Weights of a small GPT-style language model, trained from scratch on English Wikipedia.
Size: width 512, 8 heads of 64.
Architecture: no biases in attention or MLP, untied embeddings.
Training: a variant of Muon for these matrices, 1173M tokens, 6020 steps.
MLP neurons of a small language model. Each row is named by its layer, matrix (down: output weights) and neuron, and shows model dimensions 176-303. Each number is 200 + 30 x the weight over its row's rms, rounded and kept within 0 to 999. A neuron's up and down rows have the sign that makes its largest values positive.
After each neuron's rows, "fires before" lists the tokens most often just after its 100 highest values on Wikipedia text that the model never trained on.

L7.down981,198,227,183,178,235,189,184,202,226,220,202,202,234,199,213,244,194,165,170,204,186,248,186,218,163,224,177,190,199,237,189,221,220,141,181,203,217,194,176,220,213,199,197,191,176,208,214,225,199,200,220,187,226,195,234,134,189,217,202,228,200,213,167,242,224,197,201,227,202,236,200,202,158,218,210,202,152,222,225,175,204,174,197,180,221,195,199,213,208,202,231,191,196,215,198,224,189,182,199,244,448,164,197,162,201,212,183,172,212,201,172,255,209,163,197,171,175,215,176,189,217,164,187,208,186,166,228,192
fires before: "\n", "-"

L7.down837,223,228,183,234,233,137,216,206,238,176,192,186,155,244,186,222,172,230,290,239,196,215,180,202,203,175,221,157,214,219,156,204,207,177,218,196,219,213,176,218,179,215,229,234,241,215,182,172,254,216,169,228,211,210,227,252,225,246,206,212,197,213,209,194,238,224,241,216,204,216,264,211,204,177,174,182,221,138,217,216,184,203,210,226,167,198,148,169,142,172,237,201,175,213,169,210,161,215,212,166,256,165,207,232,146,184,183,230,139,278,233,230,232,233,256,163,149,185,166,189,148,217,243,172,236,202,219,245
fires before: ",", " and", ".", " in", " of"

L3.down113,136,235,236,207,168,181,161,225,106,222,245,236,153,221,196,217,224,173,237,198,176,224,202,200,183,120,198,171,225,179,152,301,223,196,237,238,256,247,171,174,212,206,167,189,236,212,214,248,238,225,215,230,211,220,257,185,185,228,103,157,197,227,215,220,210,199,213,126,177,209,168,209,194,184,196,192,184,232,240,164,236,212,179,224,193,155,221,208,197,225,270,178,185,176,179,189,230,212,150,223,290,247,223,188,217,208,176,212,256,215,194,208,215,217,211,179,177,189,210,206,203,145,242,168,184,285,204,195
fires before: "\n"

L9.down926,227,202,199,160,193,177,188,221,169,188,189,159,239,238,178,146,208,204,239,228,300,182,242,200,200,257,185,242,203,211,202,189,170,225,245,192,167,167,190,138,196,201,189,185,174,171,151,174,193,185,206,187,191,154,217,214,214,179,207,181,182,211,198,285,171,199,181,203,173,225,200,231,214,187,228,256,237,212,219,239,217,240,220,200,170,245,192,194,176,192,183,192,191,232,199,231,248,193,212,232,352,203,188,225,196,207,168,215,214,244,220,199,164,155,188,207,185,196,213,209,212,184,233,180,182,179,219,135
fires before: "|", " and", "\n", " including"

L7.down170,208,185,193,176,167,238,221,239,149,172,240,198,224,223,181,112,211,220,174,197,270,192,167,159,188,179,255,220,254,190,172,121,231,215,162,234,166,212,200,209,250,225,236,221,203,199,181,228,191,161,174,189,206,203,166,221,210,200,196,225,223,226,195,213,176,207,156,160,244,220,168,196,215,230,234,204,244,172,178,207,187,180,186,186,197,198,183,224,185,243,206,173,200,172,157,265,203,249,227,184,330,203,140,239,196,184,200,195,200,256,182,154,167,228,232,193,193,220,198,238,217,185,186,197,196,165,183,181
fires before: "\n", "|", "-"

L6.down599,144,241,176,210,160,214,203,234,108,216,242,193,243,201,204,188,197,169,170,170,244,216,261,155,203,214,221,190,224,227,133,178,199,208,170,205,206,161,222,184,190,203,192,275,216,176,234,208,216,253,213,139,168,190,196,198,151,182,164,195,179,198,159,187,194,185,217,178,282,203,202,192,181,197,216,226,243,186,198,245,192,192,206,171,202,204,227,206,274,162,186,164,174,236,223,208,201,200,191,204,276,214,162,201,166,181,203,196,183,185,175,158,209,233,223,210,231,187,203,226,169,133,167,214,195,242,187,214
fires before: " |", "|", "\n", ";", "|---|", "|---|---|---|"

L9.down988,226,157,209,212,207,172,157,211,186,269,193,162,205,186,168,200,259,193,207,177,261,197,245,209,213,234,236,154,203,261,196,217,155,277,211,186,181,199,222,211,215,186,212,193,202,188,241,189,190,173,156,217,250,179,221,235,227,174,206,184,186,219,228,194,148,226,253,215,243,243,212,201,236,174,201,223,216,227,176,213,226,229,162,179,227,150,207,256,229,213,173,204,231,181,201,238,218,218,201,178,196,216,227,228,198,260,149,235,262,216,195,229,183,241,190,193,180,173,192,190,206,192,201,190,228,208,152,194
fires before: " |", ":", "\n"

L8.down496,193,176,194,200,168,198,182,167,169,211,271,199,216,209,172,185,199,242,253,243,197,229,171,199,183,157,230,188,197,228,209,179,195,143,216,171,228,189,151,203,215,255,155,243,235,217,183,197,184,214,202,235,182,181,261,230,162,192,207,181,238,223,188,209,224,206,166,241,230,195,281,212,183,188,130,140,207,213,210,181,178,167,204,175,213,177,180,213,140,209,207,253,194,193,208,220,215,204,230,187,221,136,227,152,175,223,206,234,192,169,177,215,172,189,176,169,204,113,200,194,205,178,139,185,243,183,214,182
fires before: " |", " by", "."

L3.down580,209,205,153,229,217,245,155,228,205,229,174,162,177,226,228,212,217,174,249,176,146,245,230,219,182,202,216,163,187,172,157,171,195,190,219,262,200,174,179,256,187,178,225,166,109,202,257,181,272,203,179,149,232,255,229,192,181,223,257,211,210,161,183,175,196,183,214,187,194,212,187,213,168,258,225,232,200,215,204,190,215,245,209,240,179,216,187,158,233,198,216,213,213,239,181,200,212,211,243,204,285,227,186,153,247,192,190,214,198,147,167,155,159,214,207,213,245,191,232,189,211,176,214,213,201,240,216,206
fires before: "\n", "The", "-", "==="

L3.down222,241,147,142,160,218,195,203,218,158,209,139,190,192,211,136,219,213,169,181,214,205,180,183,180,260,187,250,233,186,236,206,218,220,226,163,229,214,180,153,140,201,155,200,204,207,220,225,156,209,217,187,198,206,225,193,208,249,249,210,213,197,217,154,191,178,175,157,234,195,257,197,165,208,189,173,202,227,161,206,232,220,227,160,196,125,193,154,222,198,215,243,183,186,137,137,221,217,212,171,198,201,215,199,200,224,177,232,207,236,185,181,214,189,214,205,217,223,218,178,206,197,235,188,213,231,168,187,231
fires before: "\n", " \"", ".", "C", ",", " Carbon"

L8.down278,167,201,177,183,217,187,206,208,177,190,235,156,229,162,181,204,178,198,214,205,195,163,115,181,216,143,241,220,163,193,218,182,195,246,218,182,207,234,210,186,241,202,211,216,254,247,138,207,193,203,250,162,183,236,236,176,200,230,170,161,242,196,202,211,178,192,167,163,157,198,190,186,186,214,213,163,204,176,176,213,197,197,178,178,212,203,132,196,232,178,210,211,210,184,152,183,242,195,170,215,239,168,221,227,245,213,204,173,223,142,146,167,184,221,180,197,213,226,210,214,213,186,214,181,185,211,231,215
fires before: " ", " |"

L8.down842,176,164,183,188,217,201,214,209,192,200,145,200,176,201,203,235,192,247,208,149,210,209,222,184,189,166,205,181,185,204,239,190,178,272,229,173,117,211,173,266,243,186,177,204,217,190,177,166,244,164,225,163,184,135,181,249,178,198,217,195,152,217,184,207,156,247,267,175,213,176,168,176,183,164,221,156,261,183,232,253,197,161,222,214,193,186,208,234,175,251,203,226,179,196,232,196,196,221,184,216,75,215,177,163,195,214,217,184,190,195,257,268,230,172,205,185,222,215,173,199,188,146,186,213,208,194,196,197
fires before: ":", " |", ")"

L9.down506,195,168,190,227,198,219,148,181,225,198,201,199,206,237,186,204,181,173,201,209,166,219,216,246,212,145,207,248,147,228,238,249,202,212,225,256,177,185,242,188,154,181,238,185,212,178,187,226,200,203,238,174,176,180,200,202,217,180,232,208,277,231,169,261,208,200,191,241,145,209,183,198,264,178,188,190,194,206,209,174,177,215,220,189,184,217,158,172,241,214,141,194,179,182,210,211,186,204,231,187,395,136,219,256,201,195,205,169,187,216,196,264,159,129,194,164,171,201,190,194,201,166,197,223,170,232,199,225
fires before: "-", "\n"

L6.down698,205,219,198,183,179,175,180,181,157,204,232,151,225,222,205,233,182,238,259,217,251,173,228,202,260,238,149,264,211,199,157,222,154,261,175,171,232,202,216,234,162,178,210,159,203,154,170,193,181,211,229,193,212,171,202,139,169,162,205,216,185,214,153,158,149,189,203,248,218,185,147,224,235,229,281,192,232,212,225,251,194,183,216,152,163,206,207,240,160,171,195,257,159,230,207,178,204,206,162,232,214,200,216,216,193,221,231,165,197,186,187,176,200,198,186,171,217,174,221,234,221,218,214,226,174,133,210,195
fires before: "|", " |", "\n"

L6.down578,226,186,195,199,194,187,171,205,218,206,228,231,256,213,185,192,219,169,222,197,240,206,162,211,154,151,193,256,190,201,176,135,199,185,207,230,201,198,140,126,184,214,205,237,228,222,199,172,191,189,252,190,215,194,162,223,229,205,210,193,234,274,218,233,244,151,124,202,166,217,190,181,189,215,194,205,231,257,223,228,208,233,223,174,208,185,180,218,172,199,155,161,207,194,207,207,180,223,173,203,292,243,175,205,221,198,150,236,185,173,203,181,176,263,197,202,191,143,187,211,220,170,143,244,182,205,173,195
fires before: "\n", " ", " Total", " It", " The"

L6.down230,265,122,186,215,227,225,196,181,171,186,173,158,150,158,144,165,242,193,233,181,181,195,178,163,188,218,202,253,178,202,213,238,202,251,223,226,180,178,204,249,191,223,129,211,220,202,203,197,152,178,276,261,154,158,245,197,176,183,185,182,235,207,167,221,177,207,198,228,197,175,212,221,187,248,222,232,192,182,186,203,225,204,198,201,194,224,196,239,148,195,246,266,204,180,224,229,222,154,218,201,217,198,178,254,181,259,249,203,174,241,168,211,162,243,199,191,202,157,166,157,186,219,151,192,210,224,212,203
fires before: "\n", " |", " ", " 0", " 2", " 1"

L8.down672,109,191,243,224,148,203,251,238,194,228,215,203,230,220,186,180,217,232,206,158,221,176,130,216,197,147,226,236,215,199,202,211,225,140,230,186,208,217,187,187,234,203,238,202,214,243,173,163,211,199,184,157,178,196,161,199,217,192,231,210,201,185,189,176,162,202,213,150,204,232,229,191,183,172,205,216,166,138,196,235,210,179,184,229,221,194,171,181,177,210,266,219,136,174,212,208,175,241,227,198,326,215,216,230,209,217,220,236,203,160,247,159,184,171,188,235,203,207,188,197,158,167,266,200,189,192,148,209
fires before: " |", ".", ",", ";", "\n"

L9.down719,195,218,152,237,208,165,153,171,215,202,211,238,188,177,203,197,192,217,235,171,186,196,212,187,172,187,201,177,234,258,198,188,164,134,208,229,198,189,148,193,208,198,211,237,166,180,204,169,237,170,191,218,196,201,147,237,200,219,184,178,190,237,144,162,198,194,245,183,226,186,203,170,202,151,171,215,216,213,189,176,208,221,287,160,215,221,209,209,165,167,188,219,214,148,219,217,227,193,217,192,279,172,231,150,204,231,177,160,176,231,185,136,182,174,185,219,268,182,213,194,167,250,183,165,194,186,155,245
fires before: " |", " 0", " 2", " 1", " 3", " 5"

L6.down54,182,172,205,174,177,200,220,218,250,160,177,132,213,232,188,190,176,167,197,196,250,166,279,199,244,188,150,241,183,196,192,154,235,237,178,173,190,238,201,217,156,174,198,202,229,224,251,135,179,189,195,173,197,202,232,197,173,193,216,123,161,205,172,215,205,217,168,171,207,220,203,168,218,127,228,187,209,178,191,207,268,156,219,167,195,210,194,230,183,170,222,249,247,177,188,218,210,196,193,186,288,203,217,201,208,194,230,233,217,212,225,162,160,127,196,212,201,173,206,225,191,200,225,211,165,203,180,251
fires before: " |", ";", ","

L8.down792,235,178,199,227,220,200,194,198,220,218,202,213,125,134,175,192,135,212,262,165,219,179,234,155,227,198,188,210,212,243,182,191,216,191,188,148,177,200,217,222,236,223,247,232,194,143,259,227,216,248,165,181,182,220,189,197,178,194,137,193,225,217,173,250,201,161,200,180,184,193,214,258,208,161,205,125,228,256,217,195,204,192,209,216,210,165,148,161,198,208,174,215,189,192,200,232,203,234,197,161,232,246,236,209,194,222,175,164,184,238,193,202,260,165,226,200,207,183,249,181,186,195,211,211,170,194,171,242
fires before: ",", ".", " in", "\n", " at", " by"

L6.down359,265,193,221,141,187,193,200,228,196,159,235,142,187,191,224,221,187,225,181,148,172,189,213,181,242,196,202,191,187,198,189,261,249,208,263,208,202,158,198,162,187,237,210,194,199,206,181,194,133,204,273,212,220,237,205,227,192,220,144,256,196,201,198,170,134,243,199,238,203,191,221,195,198,201,172,248,225,230,193,204,196,172,209,198,173,220,169,232,205,207,172,246,219,176,188,237,205,228,169,222,133,157,258,209,157,223,164,203,200,240,202,148,185,210,202,251,241,192,229,228,195,237,200,223,211,163,169,202
fires before: "|", "|---|---|---|", " |", "|---|---|", "\n", " 2"

L3.down931,152,230,185,248,271,240,174,182,220,182,186,225,218,214,190,234,190,213,208,154,219,164,153,213,243,192,221,165,235,141,200,173,184,212,188,177,208,180,150,185,161,136,184,202,178,218,196,167,223,196,166,241,203,200,210,254,182,202,286,198,222,187,239,180,209,166,169,217,198,167,202,198,225,133,256,141,207,155,201,173,199,215,171,170,195,186,206,187,196,200,211,207,277,183,219,211,220,189,191,204,278,217,289,212,202,135,206,270,201,210,287,179,227,216,199,241,153,198,223,241,171,215,197,193,186,219,199,243
fires before: "-", " ", "\n", " The", "Re"

L7.down300,108,269,183,244,189,174,235,221,207,212,214,215,210,214,201,194,249,239,196,187,173,191,231,216,174,196,222,168,134,226,190,203,180,301,181,185,172,212,217,177,202,193,199,200,191,243,211,190,205,222,221,260,229,182,218,208,193,191,213,154,151,170,256,208,182,197,235,182,166,165,258,162,183,165,249,202,209,190,234,236,186,234,214,186,202,164,183,220,228,221,224,208,192,195,190,217,223,172,210,215,202,208,226,175,146,261,189,185,217,186,185,179,177,234,221,200,201,185,239,202,166,228,202,136,176,189,219,167
fires before: " |", ".", ":", ";"

L6.down563,222,221,204,189,205,162,151,176,181,165,221,197,213,177,202,196,255,245,228,243,121,182,227,193,250,246,173,214,163,164,245,186,195,176,211,246,211,254,168,142,195,220,191,191,178,199,135,201,183,210,222,218,242,238,236,167,184,193,255,192,213,197,236,155,200,175,230,159,188,234,178,278,205,200,200,218,251,211,153,200,180,206,176,192,191,204,218,203,200,225,208,213,200,199,195,153,186,162,202,213,278,193,224,171,235,192,162,237,245,225,191,230,265,110,212,185,173,193,135,233,161,158,173,165,153,228,181,194
fires before: "-", "\n"

L8.down252,204,232,195,237,179,149,203,199,166,232,190,191,152,235,156,183,184,175,198,163,162,188,190,144,197,172,267,226,208,183,190,159,162,137,185,211,147,176,187,219,289,216,206,169,193,198,219,179,193,205,239,162,215,191,189,200,162,180,253,180,237,198,189,225,218,219,202,196,151,203,168,195,198,193,224,198,215,187,214,261,205,205,192,186,199,187,217,199,229,175,142,179,177,140,235,211,198,196,215,219,338,197,165,185,257,192,222,160,204,215,230,182,243,122,217,218,196,200,222,214,219,148,170,233,207,216,173,231
fires before: "\n", "|", "-", "==="

L7.down120,228,140,182,178,219,175,217,202,207,206,131,237,205,201,189,224,230,184,211,191,202,171,179,171,184,172,238,212,167,203,210,212,175,147,230,183,145,196,216,193,185,170,213,201,179,227,215,183,243,202,156,215,184,175,178,225,233,161,203,179,183,181,190,247,211,189,214,167,193,199,203,191,174,221,167,193,196,185,205,212,192,148,162,187,159,157,189,163,193,198,228,201,249,217,235,212,187,123,208,199,273,159,188,165,157,173,176,221,248,219,214,235,246,192,233,186,228,187,197,166,221,180,238,216,202,203,138,204
fires before: ":", " |"

L8.down350,217,170,166,212,194,165,190,194,165,143,253,203,181,171,195,185,238,237,230,202,133,184,246,217,163,221,192,205,207,207,189,165,194,163,212,189,157,180,175,174,232,237,175,198,173,210,196,155,198,225,228,202,187,184,180,238,210,209,235,216,237,192,202,177,203,181,219,235,185,169,195,183,229,261,180,214,225,144,225,183,265,167,235,179,222,208,199,181,218,241,213,180,235,194,228,196,270,241,137,202,316,196,204,212,192,186,185,249,210,218,169,173,189,137,257,179,137,200,179,151,168,165,169,185,136,221,169,199
fires before: "-", "|", " •", "\n"

L6.down355,248,169,182,244,178,244,173,196,183,254,139,172,221,189,176,260,161,190,194,210,283,196,225,230,258,176,146,197,179,164,204,202,138,254,208,179,213,196,172,253,170,162,250,161,164,194,204,179,197,201,174,166,202,221,203,200,180,175,239,160,208,169,251,220,167,230,232,203,178,239,243,231,188,192,226,203,232,126,194,177,209,216,236,170,208,206,227,186,242,205,165,227,187,253,210,261,184,154,199,191,255,196,198,212,206,244,183,207,205,205,134,191,195,309,178,186,173,247,222,208,202,162,218,218,231,239,165,206
fires before: " |", "\n", "|", "-", ":"

L3.down290,189,275,193,229,177,134,194,214,199,211,168,232,199,214,194,196,159,188,188,181,174,171,198,224,238,205,169,208,222,216,176,239,242,210,213,226,219,201,192,172,211,179,164,164,211,204,154,245,188,231,191,208,229,239,207,154,203,231,242,199,265,210,195,216,239,172,217,238,234,205,191,176,214,187,207,163,201,169,181,171,205,179,245,154,204,191,215,218,251,181,214,169,184,196,193,235,152,207,192,204,226,182,262,208,221,214,186,200,216,203,217,204,198,203,215,214,172,177,190,168,132,171,224,200,166,212,214,216
fires before: "-", "\n"

L7.down445,193,180,215,244,167,238,209,205,223,189,189,192,226,150,222,197,214,202,217,201,198,230,189,180,260,182,179,201,158,223,196,237,220,225,226,248,215,205,187,239,260,149,147,219,155,172,197,212,200,150,205,186,193,239,243,174,202,225,160,231,194,188,195,220,163,187,214,219,172,194,212,220,210,203,171,166,219,209,195,249,218,170,217,212,188,212,250,240,159,215,158,184,287,183,222,207,160,207,148,179,249,117,171,163,156,182,151,243,226,178,219,223,179,195,209,177,178,240,231,210,192,235,235,218,195,226,175,151
fires before: "\n", "==", " =="

L8.down648,190,211,215,224,235,220,177,209,145,221,177,178,201,196,169,215,226,211,212,152,234,215,190,196,224,262,170,233,201,190,231,150,229,273,147,146,158,214,229,242,153,193,182,251,177,219,255,194,174,234,149,123,150,245,186,212,217,193,271,166,223,220,149,206,211,193,177,214,215,155,256,184,240,190,205,169,153,164,183,163,156,182,189,206,187,239,237,198,189,217,173,170,249,177,187,244,147,214,162,251,159,228,236,164,177,176,222,241,204,220,156,166,207,208,200,214,210,176,223,176,237,185,181,178,211,181,209,188
fires before: " |", ".", ";", " ", "==", " Title"

L6.down884,198,184,181,217,269,230,188,229,187,269,210,214,191,190,157,190,203,186,213,215,193,158,188,187,189,208,261,217,219,215,224,226,187,267,197,171,188,157,183,240,166,182,180,182,173,180,181,127,245,200,189,179,150,234,190,135,154,222,215,233,224,193,224,186,245,202,232,215,212,163,254,221,179,153,219,270,129,154,232,213,226,297,209,200,174,194,222,214,215,179,244,213,240,192,235,254,247,267,175,177,203,215,212,243,218,136,152,179,97,189,196,171,166,188,182,210,196,221,270,248,163,211,222,243,223,220,204,161
fires before: ")", " |", "\n"

L7.down787,223,180,213,172,197,201,252,186,205,224,156,211,173,152,122,212,238,187,246,211,254,196,187,173,134,211,272,189,165,224,180,198,208,197,148,171,188,163,240,227,189,210,221,215,196,239,165,246,194,138,206,230,223,185,213,148,252,151,211,174,188,173,199,199,237,166,177,191,232,210,161,203,200,216,209,107,204,174,199,181,263,202,235,189,193,237,224,160,199,221,165,199,235,142,173,196,173,162,218,196,202,225,201,251,184,145,188,268,215,181,236,249,143,226,197,261,202,219,163,199,161,240,311,204,163,201,251,239
fires before: " |", " place", " –", ")", ";"

L7.down876,193,161,256,156,140,197,224,117,195,225,217,267,186,170,189,133,176,166,243,233,200,184,190,201,143,181,188,220,174,207,211,225,147,193,212,270,208,154,227,206,224,218,205,173,223,247,189,224,225,163,213,214,228,215,253,257,120,202,261,172,172,205,141,180,214,200,168,178,203,205,185,208,249,174,160,204,201,191,209,175,209,231,165,281,201,152,190,191,231,164,175,226,184,200,174,189,198,161,222,213,238,216,202,168,234,173,179,215,230,232,216,173,199,156,212,249,204,174,215,222,210,165,269,179,175,230,195,272
fires before: "|", "|---|", "|---|---|", " |", "\n", "."

L6.down239,151,238,217,215,190,190,151,225,182,226,220,200,200,205,208,203,202,195,219,126,254,211,234,191,187,199,155,145,132,208,188,234,180,201,170,210,190,238,185,231,231,201,195,267,167,202,209,223,139,234,182,224,215,248,247,162,181,163,211,175,204,204,243,243,207,188,216,174,207,200,195,168,184,207,235,227,209,210,192,189,193,164,217,214,241,162,196,209,219,202,243,194,198,206,216,195,236,215,193,201,181,155,199,205,260,248,170,236,222,197,187,199,170,216,210,157,195,231,170,144,233,198,229,177,183,168,229,201
fires before: " |"

L7.down702,205,136,197,234,168,188,219,209,215,220,234,185,186,190,181,281,167,174,200,207,168,187,239,229,214,193,181,163,223,226,203,200,227,158,205,237,210,222,202,220,194,214,214,183,174,236,168,214,133,213,206,230,229,209,189,205,175,215,196,192,213,232,247,211,168,226,234,166,230,251,182,192,218,155,191,230,155,232,160,216,219,196,239,256,200,200,126,177,165,169,149,180,194,203,131,203,150,228,230,225,269,183,270,219,253,265,196,227,148,217,216,207,228,182,200,212,184,167,217,229,134,122,155,176,195,187,222,187
fires before: "\n", "-"

L7.down368,256,201,198,216,214,214,158,169,178,202,206,136,203,193,170,239,261,257,235,176,243,228,205,210,261,196,155,187,228,176,185,210,202,216,185,196,209,185,218,144,179,148,195,189,178,185,238,212,228,253,219,207,189,194,201,232,160,230,171,184,186,199,181,168,182,271,206,217,223,212,184,207,230,193,212,232,185,219,175,194,142,173,244,247,168,209,272,197,194,194,183,208,200,181,229,207,255,188,169,164,196,218,163,225,144,189,222,152,189,226,191,186,178,173,241,170,232,150,231,282,202,176,180,158,190,158,213,166
fires before: "|", " |", "\n", "-"

L6.down984,242,193,168,199,183,197,196,188,202,229,175,187,204,185,218,177,190,180,239,198,199,225,238,185,195,178,180,188,206,212,185,197,173,238,208,202,194,194,212,217,205,165,224,174,227,165,188,235,226,219,150,182,176,174,206,207,133,221,205,217,195,212,215,164,190,221,212,144,234,167,191,195,234,232,189,270,235,237,242,187,220,221,246,193,211,207,226,237,226,165,240,227,149,168,170,230,203,198,192,189,271,218,221,217,180,159,198,193,215,208,229,165,215,250,276,198,210,205,241,219,179,200,197,159,138,203,249,221
fires before: "|", "|---|---|---|", " |", "|---|"

L7.down983,220,211,261,189,209,233,192,195,151,209,251,195,229,203,213,257,194,200,228,259,168,197,178,177,220,209,195,220,175,260,205,204,204,190,238,216,219,212,245,173,244,200,208,172,185,201,209,168,207,173,227,215,244,193,269,198,215,218,156,220,209,240,220,203,181,171,171,190,180,223,213,196,190,255,203,222,202,190,147,186,225,208,146,153,223,206,215,208,183,209,191,229,191,250,187,160,244,214,177,167,190,165,202,235,184,203,141,179,132,225,147,195,142,104,200,188,225,243,183,206,150,160,200,189,239,154,245,182
fires before: ":", " |", " zone"

L8.down892,178,117,192,167,177,177,195,240,217,241,167,215,209,177,173,274,170,249,214,195,211,188,188,230,241,163,244,228,185,194,143,218,206,178,115,213,199,228,227,261,234,194,246,102,223,200,255,175,238,238,232,190,143,190,158,211,195,194,194,195,219,193,163,226,158,196,207,192,195,223,243,185,219,223,181,175,207,162,213,276,197,162,202,152,173,223,149,183,219,175,209,182,240,206,183,228,211,202,215,143,217,192,188,182,198,218,222,210,191,178,198,218,177,138,232,190,192,219,240,230,189,164,203,184,189,222,172,257
fires before: "\n", " and", " (", ","

L6.down413,181,183,184,180,196,170,163,228,155,246,184,194,216,229,199,208,187,172,208,161,155,217,264,236,217,228,129,226,172,174,172,210,135,184,187,201,203,188,241,258,163,128,205,172,191,129,217,204,183,215,171,188,186,200,199,190,168,214,206,201,208,158,163,167,212,210,209,157,209,134,149,292,151,183,200,245,208,164,183,205,171,210,187,206,206,252,249,196,226,156,218,218,179,208,235,184,157,195,167,154,148,181,148,189,188,203,153,212,207,190,212,144,188,228,205,200,199,143,167,217,196,182,212,194,167,206,256,272
fires before: " |", " (", " was", "\"", ":", " is"

L3.down1011,165,257,188,268,237,193,158,188,147,178,220,167,212,175,151,194,170,188,231,220,197,224,192,217,176,113,174,196,229,179,210,193,201,212,168,227,176,187,187,179,200,197,201,226,175,254,190,161,218,144,230,236,226,241,231,188,208,217,189,178,200,224,131,204,214,205,177,162,199,186,221,208,242,198,197,208,294,196,203,163,244,139,185,191,207,182,202,204,235,224,210,190,231,190,222,195,199,196,160,192,278,216,168,210,179,191,182,200,228,168,214,184,241,204,188,179,115,214,254,212,176,199,243,170,243,170,173,193
fires before: "\n", " ", " .0"

L7.down301,171,179,174,128,230,209,214,222,172,182,168,158,184,164,193,260,199,179,200,198,191,192,195,236,229,202,221,202,210,208,181,250,169,239,200,185,178,191,221,217,150,223,229,143,215,179,187,223,248,173,224,189,137,245,200,185,177,214,217,209,181,213,166,158,212,205,173,166,191,153,182,171,214,188,178,212,147,221,209,202,191,245,153,211,171,225,156,241,193,175,199,252,163,224,221,196,209,211,174,202,144,207,190,223,198,200,211,182,195,207,219,168,245,228,171,196,241,194,206,225,243,165,223,211,195,159,185,178
fires before: "|", " |", "\n"

L6.down356,156,203,182,177,237,198,167,212,214,173,230,242,237,224,184,202,162,199,225,214,229,210,176,205,171,190,210,157,152,204,191,192,226,253,212,184,227,202,232,187,217,193,201,221,216,210,196,215,165,229,240,204,196,185,223,223,232,223,210,166,164,244,199,228,200,250,211,213,160,230,238,149,166,167,200,193,182,217,195,196,226,243,205,229,200,197,172,198,196,144,195,164,201,135,213,181,156,210,204,153,318,230,196,169,208,241,216,200,178,244,191,212,168,211,186,190,192,232,192,169,189,153,161,227,159,177,220,169
fires before: "'", ",", "\n", " (", " "

L8.down562,163,168,183,223,203,238,214,206,244,199,202,200,232,260,210,159,218,175,274,199,197,173,205,226,210,176,202,261,170,223,179,197,213,228,188,185,257,183,175,215,252,146,191,172,203,199,194,204,158,185,246,199,216,197,188,271,213,187,227,195,240,212,236,172,219,210,258,171,216,223,174,229,193,211,211,192,202,204,231,193,262,192,251,169,201,168,155,170,207,211,175,283,212,182,202,173,205,212,214,195,0,228,189,211,215,187,201,201,245,222,232,219,184,257,203,154,256,263,204,219,180,200,233,195,228,223,218,160
fires before: " |", ":", ".", ")", "\n"

L3.down833,163,212,195,211,200,238,202,209,239,214,266,177,234,207,249,187,197,225,227,209,107,184,232,213,200,198,216,213,179,199,222,186,228,153,192,192,221,165,211,242,242,180,228,201,195,192,176,251,236,177,231,213,186,205,221,160,199,264,211,220,217,184,148,186,160,205,286,196,182,216,175,208,186,189,193,221,217,238,201,222,238,199,230,212,179,230,174,214,175,239,218,148,182,165,179,155,224,216,181,202,223,151,187,146,184,155,151,200,260,161,176,180,171,87,173,168,190,196,206,198,181,221,154,228,170,209,219,198
fires before: "-", "\n"

L9.down855,176,186,207,160,151,187,204,186,216,182,215,222,212,188,193,147,190,175,162,200,206,226,170,132,189,163,195,229,168,141,150,197,184,189,166,252,158,186,183,227,213,235,190,199,213,225,244,235,219,218,177,189,241,168,181,270,200,176,206,219,165,233,170,196,197,229,217,135,219,159,211,174,220,273,191,221,259,194,170,258,188,204,189,197,194,192,209,184,163,230,222,196,210,211,151,180,221,182,213,206,401,174,213,212,182,199,188,184,218,178,230,172,167,189,165,241,244,235,224,207,182,165,193,218,223,176,177,188
fires before: "\n"